config.yaml
bias: "none"
init_std_down: 0.0028
doc_mask: true
MLP neurons of a small language model. Each row is named by its layer, matrix (down: output weights) and neuron, and shows model dimensions 149-276. Each number is 128 + 32 x the weight over its row's rms, rounded and kept within 0 to 255. Numbers have three digits each. A neuron's up and down rows have the sign that makes its largest values positive.
A block is one neuron, or neurons of one layer that tend to fire together. After each block is what it responds to, as a language model described it from the Wikipedia text at the highest values.

L6.down180:060089186185136116096074143081187152123087121148137138143128138134131149126134112106163120117130164198151154100132141079172105120146143126195079131106120108109125171152102135228201133072102082110082137158091129108164170085093176146106075098069105138104098177118137086124087132105160107130157122043151078137214090146121132126132094140161086131151155118121095124177118135107134129129071
L6.down281:157098149189144111161107154133155130135149175096098150105171117128094128155149097097077098074136097104148101150136187126077197127157082080144185152153105114105114151125142113123202151131135100130108118091150151131148104139134130128086120139088098129166123129151142102118149144111171082123097127109140152157143124116166151150115149112129120135110092080165158162098135148130103100049099
L6.down297:171138181136148124100160106081108146082114125139158103086137164133152131113105120094118103137116148086123068125129121080124119148132105203155175114147127173090056112159088118129091155109152115118151093078139137144088234133075109127060114102112117092112131155098149185100062122150145185155097115096142144119174141150097130103128172096140156172041102152106121125168125177131152127108151
L6.down305:123138114104180126123179103180144139096126152099125154124122104092147080064134067122159143107139131193070166070173158113252197155088115144145145104076150058102102126109128081152057115129086218143126112097175124143138186101096103157168103101105147094086105150193107168161132178116145183119123113138132184117087128167115157172067083128138096097107164086120141148176127130159126109112151
L6.down334:167145125088141158206108118176120113170092198120139102161165102172111122133147089119135153181149132031139114140141143101152136128119103181180114135106127140160174115094167142208193117156098153129183163088119106105145101117054132119154120111081120142160125131188117179131119133064152142077197158091116175159138080116144126111125096060147134159172110140143155120159138066080155185071177
L6.down399:124132117167106111129155074105144102151162155145143102080111099154167088142139065151146129075123166147080115101178142145206100113078129078112035146129086094115092179149160124118080127108132175158154144120102120160129108183143085119132110136106127108119104122086084192152139091089205159118110163116072127093142140087120138130187143184080130125171073117127126127092099154123162099102077
L6.down879:109114126115124129110175198063077095167141193174061113138159156161189106125098113067120100070140158123140150157097107101107148083098104114167102058138169107128115139149200095147113124106112071194092150156149156147088173082134109165128192108084112169139111096131131193121146146125132108203164137130104128154079079147077154149117148085151151187092176165064169131160151199170142188158171
L6.down959:111148120118151080129148206127155134105133164173092156129122137148142169104152132084165125119145186102153133086118141078158118142123161105107146121103091146169100137116129180120128114145164075133123134106174131082064116141186114196115111124086077186216112086152108188093116125108127140132111095115150127147091105114158145160145108128156106165138110109112130172133095193103130114149188
L6.down1020:143048103164142108154171126099138061113121087146122150133113149193138153122126139120159154087102116146145052097151083119123147143168098093101093097157054136073160148123126082114060128091153120198072159146164086157130055153139060139110124155136169094096124116172088159114150198128139131144134122133122063121128150134137085137135106069141138122176152152118082149122092163148182126106127
L6.down1087:131119142144110144083124086127091163112168177114113093161173123137110087158136119100127105180101133116114115113096155146162140116131143112120177131136162170105164148163148140135107116139124156130081107093115084082124067124150155164158078129161149123129103129119158130165161148131138149108134169139124160128129179161120136110148105120152116160098140132077086102157121153134181108174134
L6.down1252:117137125156112136137070094144129145170136104167138127179085160163098137124100134061079113181149131127139119158126139113142072114087164137100142094133127133101139127154158119121120069088103130132086112133158135166098150088162161117118166098094081114158117154154134075149149094141053129130112119105127140120106067170118111106113094114041129119110096165129141133123078138150127088111104
L6.down1270:083153110152116121186134129103076135146112115160117083156129060207123119120104144090069102100117089121102111140154141135173123063164143111118092097148132115084187122145141132126144110125135136090101154140150127066193121099130053123120111137128093119184104148190090146138143175092151133107142135147221071142088125112140170156179100104119088118150159103138101143150132118116218102133159
L6.down1294:121059198164119083125142148134122113144133126136135160069161149100118115165106165138140161120173125117126123137113130108121117145147133100088078134141129111122115189106100138195126127141094100166134189122175130163088109114042125155094151123133056082128159172167142095118095124105142138116049113134080103108140181067178118129085157154104086102141099139128131140109137115101127138108170
L6.down1298:110113041097097096088140104085099089109129113196129078114143091123169088140142109133187094161102139155113077168158220156151080129091135074110129106121160175148122133189097104139160188108132118115073080167130093155088164107167192141106147126114123152144131153118117101162170165082142136100133181165143102143157104130136054117111095208104095146130132093099133144102146127119092146113098
L6.down1663:166139173127098181123139155119118171100125187147149145163143070144120082148128107167110138070168122154087207177120176105106115144138127122102183137126114099150073075153086123117148144075097108146120141142155147071151080145086114179065120098107139123140130112129143111131144128125136153150124167149135158119117115150179093124103189111135111156157130138140169126098058168095192124159106
L6.down1708:138170158163138067108091158176094124134191126147139129142186152112117123132112135135112060177101099146165180131091113114132139124074111165149144062105104110164123098136180094112073095112110089148084121148095117166138108162085123084061108150129100104104146147123133180125159084087126141114144115173081117173116096117149136131103138131139045191157111107095146164111137100192125126123154
Description: Year digits in dates

L2.down683:098128108102108134130117149070082122117153090178202058166159134052161100132063143148155149086123090177098121147150076129158108151116159109057088121097161152159172119120188132130133149113120107153131116088067158095107203090096186157105141095155074118195196125121168146140135145113142134114157098144056128091147133120058072130068118141146198145090151160086142078103080146142126122075147
Description: Year second digit

L3.down56:094113129122093155169117092088059152126146130203102101134135142150145152119105174153062122168141103138116099105127137151154128146099182151071113089121149105181133134124117057145103138114149127208113099142099102099138088144116061193187137130121149174128084154129050137049092123111206078132127181155096159141129076198143157183113095132144172189094121108126074153106123169140161121205134
L3.down67:170105125116141114162164146102096157105116201141114119078179138197131074120117155127114103179149124157148145105129202147150120161154115085179076115140169124192062159124136095175134130156129175168151150126149117082083144132134155157121105103208149128109104095113118205123088102191115117147140071132097130125144201127073090122101115119155147139120116115130115146131169149162119050105109
L3.down710:141116103103146106109092098113126112113167183171101114128099106102183150114104149165095133095125130140112161129160180142119103122099116136156112115164108149137142081135135132100073132141159098154098093120175136080097138102143111075121156151140115098075099091156114187116159150081132111095145066095072083098119128102070111124118106166121172114109132137093096112133172133143057159129089
L3.down797:138196166166128128147156108097133191144159097088108100141114126145115110097139151119175121145147069096112109101142108129114150120161101061156094137110180093099134066121088164146161070128132197109143101123081178121149149118108125122160151123169199115123177144120126123143088125128102127112150146115135111118110160159115165130152082192150071118183128123074122142149144144154119131137102
Description: Year-digit continuation

L3.down66:138121190098141133149138070144101095108100122153084155132118145114094093132157135134150112145163119122172093139166111170086111197124060109129129102128097076093088137196121099090154161168049181134131157115136108125170164110145107120164062099162100140041181136109150064177117179092113088084149144084205110118137114158100186141169096173190092077111150161161148148183097116124156150162179
L3.down346:142083090149127153069149165185115066128100141165088153109112086066154113178100167094113050128182125164115168202181103145102148172147088196089171096171116119115156128138156079151155112075068118176129113075174131135140132120140110100113194081097117139119079107087113146185117134128106168143110111119117149145143106140163199105168124065150107149113091139168080128160102134130163135114107
L3.down1321:141120143075130183135117183153080146099189066140157088138084099129160047141102130122060126136142126130142119168157118098160141128090143180084090148150109139176105142133130121138150150075054117127080143142148115136118133125133050171108117124165098161126163138115078079162088129076089154088067207130151132085104193141133104094126109127133160105126120132156153223139129071149126167103078
L3.down1783:105082121136107132130173189183121108160148117148110120099128154156124162130136088128071149133152102124147106139122184183146139119108121181094134124120100116158150213095129103109089164159134148142127209157148143089094097099173106199135103103135127138110139093097124069164132134073111136078112132133160142067128142123100149123126189139113133071152112140211154140143185074109174107150118
Description: Infinitive "to" after verbs

L6.down40:121121129116129159131133156148134134124117118138073096108178126059189152095125079098086119147078168164130204087145165146130135148138092139079173108134100098105175139120145174126167126084120063122074134107109117108143131151174110178114147046106157136093119159157137185189153130159108120139175141090105164147109122178125088119157200151112162128135069113127105094133136106123115173078094
L6.down122:109170141107111208143125139170084098148123211197133171146092108105120181168169113113156125132126037123144153131106157145136109125137168053163153183091084134128089102076184149145109095148154160187154175151152158138181126137128163068135112116113152108077135121152110134162106135153122083123105169088147087104214182150113153133145140174061033142167160115182141139131152097096114116099194
L6.down165:132098098126148120101121083052125187146152065143096107155154116119135124155119174182177161128122107103211120115158127167109134117121119128130143129155111110172130182105129075140152160103120150032118134111115187116124121171140110089049130089113183122089117097084128154130137131132117107138122188127125128151133143205122103087112091120154112066120135156120079120138130179164120149129116
L6.down185:128166094174129161132087156114105066087089165160086119157118156117150135129151161108135128131044156190058154144102129138121116133146114169153104172186117081179159048123178117096155103077111155082094183106202116125166122122113123123149039083060118128140153110102085160167099142094122166177148148103146088152146105119172116114139176057135201134134155158101024145148059129134124149139112
L6.down262:166103175139126146133132149184116128071112127123106091097163077065102146160105141171102113137140110140116190110102103153144144202159165124122127136151150102134170082122151138131116123119086094138135140149154092096102132141133168156151120171105101134136080131131121126148190120114097110147131149105164178143128114146109061056122151138133114086181089132113111145172171088073136116096109
L6.down278:124100137165125126117116174110072162138110134083128105136162127089130091110070086138124103152145137158155096110124119144148152124117159153121102209133157155141113134084128124165164139146100168136104165133125123123134137138106161106147121127151143150165131166132115181105111183117181129151082112117093131097122163173124117181091127113121151136143077197136115141107084208146102116110090
L6.down279:166124129095127192149162117058183132177126157145131146193166159120140134114060146148137197113126125161158056084140174135179165096163151113080156078106100140105180090120154117153175131129119140074097136160119172147112154097072111164161123169098093141059158166137112177164144086105082178139098177155103100142083133088145066095160138118158149090118125089123096137104108095146111019115136
L6.down412:176123196126190152168116110172110109152168129117125122147108174143102145108124126208132144166140192152158110119094180134113133119118124128128127112117113065191096101168123155082081184115091135036130094132066127126148109122115100136050121124113110197099137124114101116170132104105139110143177066138110097171112086155182103130124120136105127119146184099138091135208094125132119125109114
L6.down662:120080088099222165141112132091086161086128130128130082113174122168169186114076156076214144139090143202095167151119070199138137107154102157128160134130164148117092110145164116114097050101102117104097161127124112213094167086161063120068161159099131135098171167138134132164165126151106095112148093129152138132109128089128145127111124128125111091153133116161136129103125156177135158102139
L6.down927:108160106170124088120100158115133110130131073151189109081132165194112091121143164109138132143146117099184130142124130110089069089102117122121094105134112176096096146125172124127135124104190171130084145095081071173113098122154178122135106107071129147175122143118174133177157145125096142111175174095099148174090129110164070125133097125104100165099168113160187145165106042160117146085147
L6.down986:150171106084145170124144140140090087132103158095180119120152133086137165143161136187129161168112120139110170114181166159175109104139164115149090178125123106085126146125066141136138112124123141105159145053140146135189157175146156191105158102114171108141118157090110175184109108173152157189124142153129096111103135140163144084143061121160117175154130168108147142114103128095115177044125
L6.down1138:123112157109184123131182102108093131183080099174118107102099110112195141110150074141174161112146103114142130132111126098152135129085164142204148125063069091126168072126134099134121206111151116037088109128116135099152084128109125108118141112103179071094090170129137144119184108133094136113111113111140148214100148117139110125124112096172166129088149077111115126118128084099191098057105
L6.down1230:138089086170098146110160196098107092146082105132105086158170093146086174108093063093166160071146123089106126115160128084142102093170137145197127173131155160150157082168157130094215100164105080135113099138177161130125174120131131144083114155126099113114149135137129128136143095130165154108146182150160155124109146090097156189090090151130136086139128096080079135098087114133116159100129
L6.down1409:167204163125112138077136074135126082185135099196100099104095135165171144160132112069158155162167141104118099102145178151102146088179116113127083142112112123222155145105095145052155067147107147084105131124125136136165114167157106173107130109138120096130119115177108071140116106147137127087109172134157144104122084191178158169121113051131122187185168078121145093148108126172122140095093
L6.down1426:188122099120094158142140167090145155096126135120109089122145083152135133136121134167144107168118172148101173144133120111099111129132132148116098079109135110202116118134199139091131157105155109156120122096199167109136139119171133091173179123080081094145141147176107134163085131118152108156080111130164132179149139089161122104141145143138129123152169099130176126169150140163084120105134
L6.down1761:137099117159104222120135082145122128100072128145132141171077137138177067111151204118103083191067117086162097161209146160132141171165137122172110174098059174146100145150131118145169097141153147115113157117123169154171116142174128114100116063144106113098144135140113125130140188060092078071122122162136087106234124077164141124125139155155135117155147143191095163092122172126111140137135
Description: Digits inside quantities